config.toml
num_hidden_layers = 16
hidden_size = 320
num_attention_heads = 2
num_key_value_heads = 2
head_dim = 64
intermediate_size = 1280
vocab_size = 32000
hidden_act = "tanh_gelu"
norm = "layernorm"
norm_place = "pre"
norm_eps = 1e-05
positions = "rope"
rope_theta = 10000.0
rope_fraction = 1.0
qk_norm = false
attn_scale = 0.125
bias = "all"
tie_word_embeddings = false
parallel_block = true
init = "normal"
init_std_qkv = 0.0266
init_std_o = 0.0047
init_std_up = 0.0266
init_std_down = 0.0047
optimizer = "adam_variant"
learning_rate = 0.00106
beta1 = 0.95
beta2 = 0.99
weight_decay = 0.09
lr_head = 0.00891
max_grad_norm = 1.0
warmup_steps = 365
schedule = "wsd"
decay_fraction = 0.915
decay_shape = "linear"
final_lr_fraction = 0.1
batch_tokens = 131072
max_seq_len = 256
doc_mask = true
train_tokens = 895400000
max_steps = 6832
dataset = "wikipedia_en"
MLP neurons of a small language model. Each row is named by its layer, matrix (up: input weights; down: output weights) and neuron, and shows model dimensions 224-319. Each number is 128 + 32 x the weight over its row's rms, rounded and kept within 0 to 255. Numbers have three digits each.
Before each neuron's rows, "fires after" lists the tokens most often just before its 100 highest values on Wikipedia text that the model never trained on.

fires after: " the", " No", " The", "-", " company", " film"
L2.up1210:117135113103111157138163079089137165131148115090161126115112154134111220147112188127123167149190121129143131099126159126142101163116110173117145185145150108127173121134215152105123094159135108121131117110103130128135107155202117193064133110087156172122151121062129138118090105093155126161
L2.down1210:169175157149152096119089126120141158108144103130122113086159131139079100117109128130155139154128170115130093127136087141104134137165149111152117065100125191058111104095128088107124109112106176153161174149135100105097187102130097122092113129159133115098126130098119120127100121131121087154

fires after: " re", " 3", " 2", " (", " N", " (2"
L2.up248:105110116114122144098089090164093133099132134129084085109164154106104129093144096133084158116093151114169137122131089149151055124084217149179213106189157124129083126125099094131123141100107130153100153124098059072104090120164108078105125126117124180130109155124115161125129145162084165139
L2.down248:112143153117163104125135200084108100175069104116079115061112172163125083129170118133178115185163096129162150105128122139087140119167175100109134125105174127132154066167122141142148134145108064115139108140149128151108144185106123109132183167104130130072108143166095125092137155148187132100

fires after: " 0", " |", " 1", "N"
L9.up500:072133123131187124175175155164153188095155152103166120072098142139092155159150127131109142136157152084170173085147097158089056165165148204089146117148161176115090111146091100106133136145120148122102131098095093129159100024149136140195116117136136131119082147138150134147087172196111155102
L9.down500:166186110071091167116116116045109077158097093154111136164125107129169139091102165123131159155101187156129028130095114106163094102117142101116115212145146076100148157115130114149127149120113056176141126166206120074137072138144119118092108114111177137146111099194096134106110104080095092148

fires after: " the", " St", " a", " A", " Saint", " San"
L2.up56:069109081160120122147088068145174145159086139178081140158120085130074136125219134117135179173133110107125135115128106135143195105115164197130163158134137123136102155115110148128138109115211163181125170116125169097133076137124130156071138090114084115139141105124085127094100148117174156181
L2.down56:091158104149224099106173141128149077126108162110110123173168158165117176142113109155126125133080112189104138185142102147096160144124108177084121147142161125147104142115087134102125132063143119138062130165108147132168122082141143105162119173112113091124097178179126125108138131169137096153

fires after: "\n", " co", " worked"
L3.up461:097173110082138168118168122136126085110141121100111160058168150125111157136081133132192202199153143155072136085133116163126136122100168185130189103174135093165159142128133068078150161180210163106098112065099163077135075111201104067148145140134122109070152114110100126117119155177127135152
L3.down461:148070142069119071186158180156159158181086124146142119127134115134110163054144154122141141089124147115034152144139147113095137067085101161082147167144103143138145123145134166104133139049158130104137138129134209145160170164188112167139137125132110115049186160151182115123131157149159130134

fires after: "\n", " 0", ";", " |", " F"
L9.up984:148171093109123140148115100116217119090141179115138153160143126149151167133123176121143124138163099107109102137155116162113137152156102174121143163112210149162132125092149142075106113174098148130011195101179115106084145137117127119143138093092117155128154166111117139108095094111079139146
L9.down984:160173057082083127137146087125174081101176107100114118146174125161096185172115095170130104134140124106124113125135116167120086128137116213109161214128175152091169113083188126100111184139150164163062196154134159096105147149096137112125134135096115178130159121083137094104110163139080186107

fires after: " a", " an", " his", " the", " Born"
L2.up899:104183171096142114078115124139103060119131132126146076091169102119107178187156158094029110167168108091119153106131124128187171092072189162093087147118155126109136127118162075154171089136122155125177169102099087121094132172102099114130120127122166196119117063166127119171157120072109168126
L2.down899:098105114116103113087151141176073142165129127170074144096148120122119092178107195111116111165146136178176112112103076117130145135170109143156088143105109109100120099123108124078178096074116106079162137140068131155143135156101134112111110170162125194165102163142068147100165163157108062151

fires after: " one", " a", " an", "\n", "A", "°32′"
L3.up161:163094123133141106162145070181150127071194129122098115158124163168116177153142130127139112103108067096136173108098147155180178099119121175144135145137167148137156136099118168176124156129148151142098127116044134144131088161132135107126145086097071137108181130183122139090114120122170101169
L3.down161:152106079074107126124148084140126122163127125127133147163100167148075165161154166114133134114145076107109174088103135169126143135083135138142131127152171184143144112093148151145107150145161142156093093085110134081095081101160137099098170111096126125122168138120140127109038173122119104165

fires after: "\n", " the", " 7"
L12.up621:169111100139143142133117126117142178144162147147120105187145124176157171164121163140148139156140126103103123093132112148130108087184109179140195103166179125095125075142102129123135142109157111094131106160053088086088112120079137141178110097139137178146167150135095133169121202210111134114
L12.down621:094156139180113117106172158117129125142151039172099148131105118082080131113116137126093090171079049150145178167116171157153156121135156092114119156079148114133115205150116161136097171180170164078121196145159096147142108158128126091129154105083129134113130107121107108131193092103167101119

fires after: "In", " In", " June"
L3.up1007:126155062079122129121150104153140137147165150162103133181103181179126195156141122095108162113159084129122144135168139161192111118119161190112206170138119125106166105096184145115136114158148132109146165133210182100113130164141090116177156116081131074142098134124108134105139165109111117120
L3.down1007:181096080125147067096092213124127143130110114096130127130153145131085109119136105174196103141094114132155084148073153085099050117108133130089158095187157077128115087117124167144120149128092106103150158141125077149134168073080144149104134153109129207116122127162115102111116095193109107146

fires after: " the", " on", "On", " Garden"
L5.up592:152147057138111127115092102087094144148164123140158188141080097174037138129204137156132074170160145122103159112123127129140108148083083207096118199137154155160158138138086149133105131149151070088143131113149163107109126183117161171147124074075119110169100156157125140109112120079120132159
L5.down592:152140142166113158091182122163139080183159153101104050133163189157092147192081178127118179143113140116108137194132066155143120085178165113158116093112103131152139135110157100137159167144149150163152193120158103122127131110126130078152154136131097136144160089140161111094129152142095103101

fires after: "|", "(", "-", "\n", " (", " \""
L9.up620:141150113098161163151108123183088148123166148159095139131173186157111170168115171167137102141118151141205092143098117195099129172094141130133127094190189118129125136123150128111170167128153120171123102075143121130119129156179155099161149126087144139165163136098098136104139178097128118093
L9.down620:126083171074138162181070132110162174129162117113120088060104099112135041133113154184097187128117121154169110117173166130136150108133063136161137135122081173082110083053127131137142159167105128135125117097159126140098131117126105138149154099159080117121121150127139115082159095166099180140

fires after: ".", "re", " |", " master"
L5.up692:163062119111093158120113125089133139189126105143104123136181161165088143174158153135054109122133109154175149161114109120114122172120090148157131119176165125200115124100123137127139139092176141140119157101096115124128150117093049149145137086159119133154175068106109152139109179139055159067
L5.down692:128109194066146137107091085157103134144117131150089183131178104132129148130067147138111174155107124116160156186159115126155125150113155197121150167186119206156131111184113090018144114169128150215117117135172115153091185148157153085122103143094158143113069147134168101136142110141095141112

fires after: " (", "\n"
L12.up453:079165110147149156130110096149149130134107077096139153088123132142138175094077148162151133149210107144143114135126109164094129159115066190093181098197118155175120073088179144095124138175071167138123117149157175078112095181123151094101143141132100177116194123145102144065118154099144114114
L12.down453:086169122181088061114095163101106120139118142153112112098150133003149128105152185097103084136139133143093158078113131122065157123175092125138160129118126104134114114128099122128110131151146149129114104149090143118169141154142125172123079122114119105091070088131132115137100096134143117132

fires after: " \"", " (", "\n", "'", " "
L3.up479:131156171135118159137125096108064124132145097170085174106179104127107168161152171108139208072167066136064136148100116130116075117100064161120095128129145178159075107146166170136097180155112216079137178122105170146131078137090090157151179118099062151152163083069125172102132159083154190131
L3.down479:139138107128086146107164115135168116149100114095137037159126085105108164130074129148139087149158123153129163155139124132040189139124141130127126092115163147144168141131063151080086127179120120126149118149184206165037193165159150114122166165159138135106127177157133163185119114114163139100

fires after: " the", "\n"
L2.up1032:076087040112109169082121088074138128103146107092168133133112120113128109121160186141153156150112144126108184126138165157162129189169192220104155142164129120147134072108077164173091150144187100120159082111126112070137091152098111170085138100132092173118123236131117173100069164121130177131
L2.down1032:164107113126132138150115171118134155093148176128144143139095101091173157165154117180112175112087110137115197143111127172135103146103126142118128120061162084120140089110170180104086143123148097153081143193134100111173092081086157167063134160153157145084138073130114192144148130096069131104

fires after: "\n", ".", ","
L12.up328:190169094111123157117108118091146123124136076109157161187139146142086188192122128103102103199164185127134175083172093106132130102151079107180138135084095131155147105133155124104129133108119105105106117126096104081107130104121171162132142116136090188085096179095168164118130124128144073168
L12.down328:075113129080123120166183131170073161154103109171150128221147089072130086126062170142147123162154021113171136131159072055116136069178179128090169147094174088107079104097138100147151098090146104115118163158133142142137123191087116110189126112201133132114112144137104117126189180066158169128

fires after: " |", " 1", " x", " 2", " semi"
L2.up524:118153159102126141123149126098133092080141181048194100120155174149118160133133166146098135152138149135094095171121124150153088198087110128187159131159139195117041122113110123131116133124092182134147159105116107124156141132102130163108139089128116158151092161125138152091077184121079150177
L2.down524:168192058082148149065116170154139128083129137108168120171117139146126123136111134136146162110123104161087112128153127155131064163152142186136126156140112151123121087108156137100145149124131129117138139195153185102170129189076114140152170166148144151149116100076115157142136124099089091129

fires after: " the", " The", " |"
L2.up186:118164132115160118115133149119111129102110147115210129167134163098125131128184136160138155168129136099117139172120102141091096138040135149149184145136126087125114110110190086120098145146161098157161144159165156105105134142191135096162150145099101132121127181111162113158108106102125138106
L2.down186:164161128118125140145143098104109113156128175106137159145106093156133151114146164088118155140139126080113047101188087123140128175196114146085119120146122125114103151207104121105166095102115109101132137119119166119123169158160135097124122083108167138145091079144130136085106088149088142093

fires after: "\n", " |"
L12.up746:141116147141135164081163136143079118145146070143109068127123153125110133129157148168101101128143138102130135047113121166132159160129108146137121094156141172107212109128141094139181186131138148136117121103099132158107077161147112133114169126103147130140233149133147143121129134173122143092
L12.down746:112095154098088113145119104111165085176099124132175194139077138131149100139137137103146135153075139162102122079132107160123154132084095122102139075195113111175104180154127192101135118122081123150137146102138150147107122114178135132141122124091134122126107123119161134129124119101155099109

fires after: " the"
L2.up751:137118097121066109114084061131100125106114136145159118103122127123107173173180128181143141119141131153119131146107075158170113072071184192149148167080193106154123117114152162127161119149146110090171133110188132156139140166174146117172148095144141130067104135092102153173115195069128152129
L2.down751:107143178155130121149099159169123143117142104112138164091124115189084148171115183164161146174105176198099149136113097184175122088120114130122128050139166124133135094152134121111107115148165144137169135098162122138172077157167134111122127083110147155142140132178108106120170127120073118147

fires after: "|", "'", " the", " Democratic"
L5.up588:139124169107152140162090144076133133143162144117133130107116103080106116139141159156090154153191159139080141135131137194163161143125111192154138155123132090156108091118152152163166120091149099097188079131140076131148133175106178170111153155140076112081155115113128098065124138137114141173
L5.down588:134151047119082126131135161165148094147104151153147115149117125143118155148144121147109103089183184129118185138082095122092107137098154091209131171045109143121128149087143173070163158169101136121173150120174076120140138128190139179068144174172051227126194123141088160168132143157131168128

fires after: " the", " during", " In", "The", " named"
L2.up1073:130175113139059161154095115081125124145098183182121140167148126142104153114169146136145100147130114147136146065167209112152119152115115129102187120184123104134192140077122152129190072101124109133100124099126163092087097088130112091151083086135159120138101134110143142178121080139167139090
L2.down1073:136127134104133129141134158115099169082112079104143140175115062078182058071107151113073153159096180163074085171152057102101116140128086168135105146148116138114071163142141142129088119108102137151160129080169145118174104131073128168114117092067067141143174085127169124129177114064143129124

fires after: " the", " more", " all", " across"
L2.up1133:134117068111094143166144109089164111128154079126121085137120132152092160136174188155129158193164138153130128099127129151102057113094146161129197150161169122165137075107133179102094171165145149115171159068137135153118116160153116102116115120102145221063139098081117166099114176139141154156
L2.down1133:134151082110105174161127112129137131109158095118116124151124160136095182122177145165110163128160145171113137108120110168147098130107127156163155131175191147154137045069184145131124155124165141133158155101119147101108072127162153123117126107086066132082163118109080108109109141125113172165

fires after: "'", " the", " The", "The"
L3.up1070:187085150132108152144100072126142110138139182178098153101182119123125153132133120135098144187139089072084166153095143104120121116111172224185124165093116115197141095109156119166132122140163074130162094117146133104097084182107142225135156113119117144149128068147070145129144110157127210173
L3.down1070:143129186214114116131111141118145144136124123117119122145086119183121121115087109159088146133119095120083112138102092101090116136148174150168084089165088086132072139098132104144156155113107146065185112108109133156151152092136153113090142162123099110105104156135085103130138197080122115124

fires after: " the", " of", "(", "==", "-", " In"
L3.up165:101104140097065141134133158125087172110138153154105115088159172162093144119116150168165143119104146133170147102093131162161068126112091170130136083111165085109136126085183178126142110155154103115127175117146146061128117111133066125154092062136111120165127112102159129134137128144162201149
L3.down165:164166116129185151128105156155187140139116144126150117122148104103121129155111118092037181117082115055094141093154140177118119121132193113148147142129154114143086182136066122104116141109152155117147124162164144102133135099087130148120137207143191169110108185126090172143138111130037078129

fires after: "\n", " 0", " Total"
L12.up458:197196091113113150169131111077163144157228128070124167108145154145078166150107185107092167105118119106121140092139107154124133107130142142121125125154137156102118116088164176141144128167106180139090085096116102128141159121092168136053165102085076177088145145100124085099087171123106083144
L12.down458:142101058097143147117147143147092113139141123129152083166134067123139088132155135144116108128190100124120181117090150140151164108198137110119090163143108066112149139136128104104118167170106175128145116213116168125104125083075081142129198188153158104149170093140175180103131144136083068162

fires after: " the", " The", "The", "the"
L2.up454:145133142136120189152164078088157176156046131131143094141095115145101150129163112126124148099127104158131146090076118169163118138138153153104186140116156105128138121080180183162152126111141122138143142126102201096149112097112155131112142069119147171108149120129157143141139158152148139172
L2.down454:128108111131121141149102142153145116152143115163173093094079138083104117129131117149126138128095127079134128100217164148135117147187136111148140087102162163151116156113075114118139088072108114142111116161130136125124115104118127183120094164128145051144098142112141108088135108124125179124

fires after: " =", " the", " and", " his"
L5.up1141:148134131090100125145102122169164137125180142089127157064127141125105168107114176160114099186190141169116122162100137157127121090135093119125157135104191115148111122114129137106122154123208085082109115082120089049155167117157121175112142132152194173124121125164108164038114183099075176088
L5.down1141:094145097096099139096096148121132134192160080081170133162179127102102089117131144116111121130096130179199137091128135101055115126155137141108126115127116100120180126131144160111153157136120107223151125175135144141180096138092113223160104140134141062122140171059128137126175104106146131133

fires after: "==", " the", " and", " |"
L5.up295:163130096090102101110114124123156143062101095093170104099132153123119144089079118159071164158095119177102105071166124128136122088126147154121138171148141135215088143127164095086133109078144123120104129098139130145093126126155136129191115119131125109042097152091127151046096139105124092098
L5.down295:141076094172121127087153153086090129134148176119178121105170138086147169078143142124104109059160164146159126131067097103118145184152145135116103114177162140092130123145182063138135106127157114122078159219114088136123155085108161171112138115136100120138154190133132114132146119117124173133

fires after: " the", "|", " World", " In", "In", " During"
L5.up996:113161071124103187112135106111120125112133153101080132135148189150101113094139117144066162162158079142146102060133130158145106146062141150119176146133208087119182140116186121129096065103133096156125119106153167073110128150173149098149149161144117166103117114146116095103114108107060147179
L5.down996:161134141184097175155081084101126118156175089152114102151144072138117155141101115126111081176177170084126128123123132103176140157079169088060113151192120131137120100109109132173107119188175125116142126122102125098155159048149112083107078101125087164114147063103112104100132150164135092114

fires after: "\n", " a", " could", " A"
L3.up1200:185110081097127177140063138124159111103157152153076088222117140120155155178174096077168163183135081102128185167154130182118081101112124141213094184115152143151176060083107169161098124120160096168166135153186142086048140134159121153118152067121135172085118169157106094120189133144123120081
L3.down1200:076114151189184094179092133152100123191092132114125127125129118126154127080105127185094115193141132161150105113074104118137178143152100116111167115157143167090094163164148157146086132109119138068110142131114178128132171121107150088118086098123089175141124099155159079124097095117122116140

fires after: "\n", " co", "==", " non", "Early"
L2.up879:099111140130135137100172123163041128121133158111180128150150143149067122134142149070119123178156155131130158093061100155146110129128133220120118099122167127110083105103189076108155186176080227113140090137098147124172089108164100099106152134160153174087203141197124129097133106128179137144
L2.down879:093104147194164152115145134137132128130150175213105125088154145135081169122142198156079157160108131085088091100164134171165147159116072158092143132159122165210148125112092123148112131125161148148117141117114170135174157196141116126183082138117166094128158155147133207157132138191117131110

fires after: " (", " \"", " circum", "(", " non"
L2.up1076:166126138140117219101130090155135156112115132159169116108174142154116155175097151153164170091151121130159116146077067163150074181126103137168164096111164126143039126089181118125070165129156176178145143113087133040103102073146101118120131147098146207152134130091110139123141146134116168134
L2.down1076:153087163181070183163105150149099050138183119155111083088176145102153141118123064152182160061074135148129159138127118136118114131126093101166129107144146135157126139120103146171136165107111172136097094152161149165142189145150079141098162141108084124113161119181093109180142110106128169112

fires after: ",", " the", " The", "The", "),"
L5.up1188:145172119141147168134152108146098076110127150139146099075144120158142214098154122118169180103166170133132122082142093122145123142156131166093102140175152102201170106130212202168121141128140112121153042133132120160104141147137166149085117088136096117128133124059143133101123127129131151157
L5.down1188:154129106087144028096086136143109186157133109114052184101152097078135086125146140168137089154081086146106150121131119129124132169155165081156112143111113118084088156066088100132116101082136148125096189121147125126150084109149125124127114103134124110144093055125116152183116160156164158164

fires after: " In", "In", " in", " re"
L3.up854:166167083094080087126074125108106126128107128176068126121138140130140114094139088167102130129108109094192093123122092116131112088157194108135200166182117132130116136144138136121180135082128127166185174151150200120145049097178110127137097100132074152107162115132137144143104123122095138121
L3.down854:140135102113093155179154139056112152144143122117113134130139192105152203141124111168111113180156126104118123087088178141135105138135183111089113065146161104086167108064148176138086132146080150085134134145143084109070144166078111088209167156103189141178096043087138117126127136130141120138

fires after: ".", ",", ":", "\n", " |", ";"
L12.up907:165145113124119177115149116085112090124153059155163090116120184202102176148129148162148136115146129096126170172134063130111118180122118122142130073162174179156087109136110166150101175215101157096145135121120143094156127085092065097115143103170097140172136091083125119029150102107071158145
L12.down907:104170080096139075174072161157192070110156171114094095130150138163085096148115121152121175170117116167136149139125166165162123171153093093174120107165084139140080089120121139066171132119120146171127159135123134120134065104043117141158139166160100209119092132095136098157094131089132160085

fires after: "\n", " the", " (", ".", "=="
L2.up1056:111078144097113119150095031091121167107108110136140096143145152189092120127175103089084136148121170195135151108089048214138065204120089162124149140152175124118146129092168185212165177223173134132142093075101129117110148097131104112110146089104125179095190104123156124104073087106100129125
L2.down1056:088122115041114066115123123113173127117135190156142103085175141139152140103159132149150109114129148103089144044083167170164120213136096141113127140176106125176106152141069153097128154076211176139179080124128125101129114183164159142178117082236123153122149147143095100111101156110113166134

fires after: " the", " The", " Good", "The", ".", " $1"
L5.up1190:138128109102109149093074146151176137064141116139131099075151126178156193225122140123124138127139151126147113145146111191178053156149128136123081146122178172140133076057123152141127134171159130145049130146106102116094103110135134218132155118173131146109109072074073156155123122173107127128
L5.down1190:072175171144143093176123074120108162162132199131149175152053116143086087098120132124134094153102108093084170154167183119133139090185096147130139166133192086114135086145136131142130136136142118122148067076110137165089137080042111117197179117115116144105151167101129128144147089068170164154

fires after: " the", " co", " Women", " his", "the"
L2.up1161:134144085111135124144137085098118062152100123100150100100186217122053206116148131182117194141140157137138117043092135153154136164063164181078130105106159131100153089119133125092112095124139083148189116056197137135151063152137071183132156039161162105102069065128111117122154152104106176125
L2.down1161:113107054035120133136128161176123137139092102088099165137142139102071119147079180136127115118123164136101077138075095172152156137129152168128151068164147131132169078155075099076108127119111131111111162095152113173107120128107178159115161146092117070156104130144102120182121112142117166137

fires after: "\n", " a", " |", "-", " ", " Event"
L5.up439:168099068105105148143152138123151129120110165132129100142168127125164121147104177184202137171106129139138134185165155111102122105116210158129108107206102077199124128090150064120121112061191177132119172117131175073118133085166103164120157141137099162142155192163082177129136128115170130091
L5.down439:088144105106134162150148104177086066168152172177095074115146140092138137126124124103123094189098144104129192161181081120122121138138171130101163120133138126162105153137117110141122125182111118110122104153114136096155103076083119164173169075094156121160107096133093128096110176124115142124

fires after: "\n", ".", ")"
L9.up513:102104114086036114145213143139117089141144127150096114138155157093108124110153133151110096124147153164101154128123090112136113055101116139100145155082117156118103130108165110119128150134089198123121155149156158168105108093131116193119149123116182134111193046132108138052122161181119186160
L9.down513:096145108146142132168062144119143148145085066136199156126126125077111141106105161167146137168092129088134089159164131088146178176170109100087095086129170122147090114058094128152125142194130144182170093104089119199102095156146088124121149149093060108112079100129131107176150117135126111143

fires after: " |", "\n", " 7"
L12.up306:163158182094081178132201159102161138099155149184129091125123153141132188120119121149111171097149189093128104161123111181136102067110196051156125095186185203116119098152163120080168125057151116100127154129140142127104126124144121111118170144149134105068172133142119154084107125128110169144
L12.down306:078127118061181076133069113116135124149124123093122135100127171179183120112145117091155111144080089131139143111165148122155205121110134176118108130109117090165107160062118150150100125132065165165117102119109109116157125134135195133124141139118076101165056118061118055112109056137128107153

fires after: "\n", " 1"
L12.up580:149166087115096132163097100117125156158110122148092094136101143136133129094107123111134068164105118077115099037106121114108105057171151154103087129131136138079121137147141122144168091095119171134063109093142145176141115162155101100168134124090119165093151075087151159121063101109110073135
L12.down580:107168085138159116097099148135095116165142114159160119204167129073110108169223135124136106137186106128102135124158131121141128158135089108125115115173136117151155114121061124171052101093145088088122111131146148084108165009096134142000175145170112142113077140186146114162165184150114125140

fires after: "\n", " women", " |", " Country", " district", " election"
L3.up383:114147065114178127112145079159120101112126121105112105106092107135107066098139152102096139124157134215168101078091079139152094138136117125170156113178141117140054119160146090168116106172205118152101047110097114062152148151133136115119099130144126127096204136094120136132119081127090131149
L3.down383:090096114123124110140155145133176079130104120130089078124154149065155030148140122113165149170128147147149137081103186094181126121095127140084121121101149136128089133138071116114115146146154152105108146118125091112120081128180114103172170160146184124142111139156112071140157094116203109092

fires after: " (", " known", " Most"
L2.up946:148124167145119156145112074132073116102147138111118107124198093135129122098136154110141100127186093151117122108135128159130109109092148190146123051127153156142135120137209133091156147119154207121095136065098102144114107124130131076145178084101159118129090141079075126118110118091105180148
L2.down946:158133153122138131156130141097171138111142144193189143095147149108098167118109102145138181125185131145172076105140143137083141148131075179163125150105158131080150147058103113118113087086098123135107133116185174118108132136136164087168128166118087111090087088140216141104164135110154072141

fires after: " on", " to", " he", " that", " would"
L3.up651:115136116111178146108155120121139126139082126133180145156080133110115119143211112120095186193121139112144080149078128156141133082109103123143126150125115176168100109109120132143101195180161155128175156113128136123085067155207150073151164158151156081094125098055089149107166127152059144119
L3.down651:175132200158102122130137139148099113134080160118089090068153077131103158155126107137152122134102176156084083174200158188145159120174107085154103127107129114101121112096092189136092087113121108111122151109173057162113100125161078159140148102130073151141108161090158122155070185160143148146

fires after: " the", " Party", " Position"
L3.up68:126105102154126077144141059091188131146111117116148080184095116118128154112164178126101139158121132129084148127112098173172084122131127173168175163147103142175126069127121098131119164032138116113165081093092118148106029134188174206102141164128128179098210116125062139107123156143169110193
L3.down68:101088146175162173112175167112099133148095138108140160191113122099156099085159101085088137103165143079112122159161166102124086108096078094138135123110076118107174104055050092145160094145107130142130165175109148086151147129124142135119169149162111113169097131098087105178142047139148068089

fires after: "|", " the", " on"
L9.up464:139155115127156117139104112168118139121119111081101113144104105100141171144182121159136176129159140114104114093095170197116110122156175175157134183203138121134133062135085160080115163158092120115125127112099184095074083157133132127205134179074107142156131115077125127107132154172109135134
L9.down464:079135130112068106171149154117214135160085185116120120120080196165120117132154127143136171199109124084153122124156126142128158129103097148107151121128149127117160112157157175149079157132132088206079164075128108124131090057140134117165133140121140064170076108127133160129133126128126083084

fires after: ",", " In", ")"
L5.up1025:131154120104148116102144062167127150081152113136083106127128222095142168171110163110140141140123102093077155171197114173148122125095178136160122141160162116156097120136157138136127151105127153119126206116106102148107131100159129132223130117125136122142138149151096133114120160109110162066
L5.down1025:089109111111082123102101042146095105126127087072161078113167121141116160163112171092171124143101193144087075105100110130144142106130131109138064117207131138122123159104110140132118132103159149096142182176098136124149138128133083182075124123152122148113136096110118060166101062079090072108

fires after: " on", "On", " (", " On", "born"
L12.up860:105156097132109123158104068145165117173141108173123044172073169160075137145127113131080119103154147090121091075126119174102099127163138143174142157146140184178162168104154136048140161160103147127183154125166154094095121160121134113152143106099110207111143127147145081118116081144159102132
L12.down860:105102122197170121126136119134128162145159155112150143151136138183089133167153200111130136093190150131114150143138143135141102131132148142157102120100122127110088060149189161139170127089111156153154105129110121136153130143124099110135111075136125152137212120136105108072138095094094119136

fires after: "\n", "|", "-", " |"
L12.up647:159115156088131157088142147151130132120128121168199080142124120159117086149155123163101154137136122120114146152116103141098171131129195157183079175098168161169118124099115160135091157153145173134174135165099138070108150127179119144086160158100082156027113139122126094117152134167121124129
L12.down647:084131128062146123124131177168120165062123085122126198179127170110151164091130083147162100159145089137148078073132097105185117144098124138116167091091124092123128122100135138145156139099081102108131133130097085153135158161103144100156117108124152091159136134097112152127166161103114143162

fires after: "\n", "==", " =", " =="
L3.up821:084125184077157122164135097089078113148119154139156068108166141210089182091180108102077109152151131134107125114158101147115134072121115162170179105150153193130120108146170121128101155131100203127176130126185136113123127096093097094099167182137118122075128156037124136098158100144134116161
L3.down821:164156131137168064147087127140155140135106138101104106133089154120088164139136161106095103131148107088171177159184092108127116126115099097112151133150119141032147120099140099181137127117097158127053093175159160052103150076179130156079121117140189092162119097134119111114133149110100050162

fires after: " (", "-", " |", " /"
L2.up795:103119143156147158173129110149133120146114103167108148142202175145138136076162153086133117175140128194153179118091062131163136149089190166081128103113146108182162097121116105159087203143129166140111225063069152101147095159148117135101124123091087084136091151072167127145156143159145132119
L2.down795:147142162196135060142099125193173060140107163127195099122101137059119062135112134163175130087057134123104094094158139133154146099135098160151158110215117151094147113149205145129122143138093140170128153119096122138105167137134126104154110170141083097184064131173147202118124134130159175149

fires after: "\n", " |", " 4", " 3", " 6", "|"
L9.up466:159145128163117124169093063136132095042149154125130102116186182189166160124140186150123125160167114165152155110142106132096130120124161082117154098164144153106142178141154127189090120136144168170093112172083163060133133100109135133126149082105094137147121123106095113120147085097091137093
L9.down466:181110124120111161089137150134113171092113096149101198106191112072122107106135138214152048156041134110211115065128162137155162094112158100120177146119191110128170136185133084105163129069154147179168123071103135057182139097156101092175133087182129109130133113096139069175192121211066144108

fires after: " the", ".", " sp", " caus", ","
L5.up1207:138061077134126168104067127133137136153118139120123099098117171119101205103129123159100137146140148194150140204139138132122132150172103159107084123105115168163115146109135144138103145190158137148095100149162124148069161127116149084051120141140104168114117087107125093110098134088088128181
L5.down1207:119112118101145139179157116173137193109117121101111135153136126142165104147083136152137107135146134105089136118166077161161115084165205168111150167097146156093168096099116158117073077113130093124140142082103090078113128091106091079151109162110158107146180138141154163107180092162102048080

fires after: " the", "|", " United", " The", " Women", " South"
L2.up369:138134064076163133171125039122126115093187116086139147119148112111106153170170171120159120130111120148142164128192140221136153183104129160136137160116165130138140064117183213166150106110195111148146104140131136159147095130160103131117116110107134116094143152062130157127128188124084146038
L2.down369:153150092118118103109096175159154139133097170190129128088155109151125135113155114100066136125125121167120127059089109122126081133173060138110179090165102125130075216135101131119145192110144186127117112104117139143197161112164120160134118092148163120191180111148134056130108151097113113148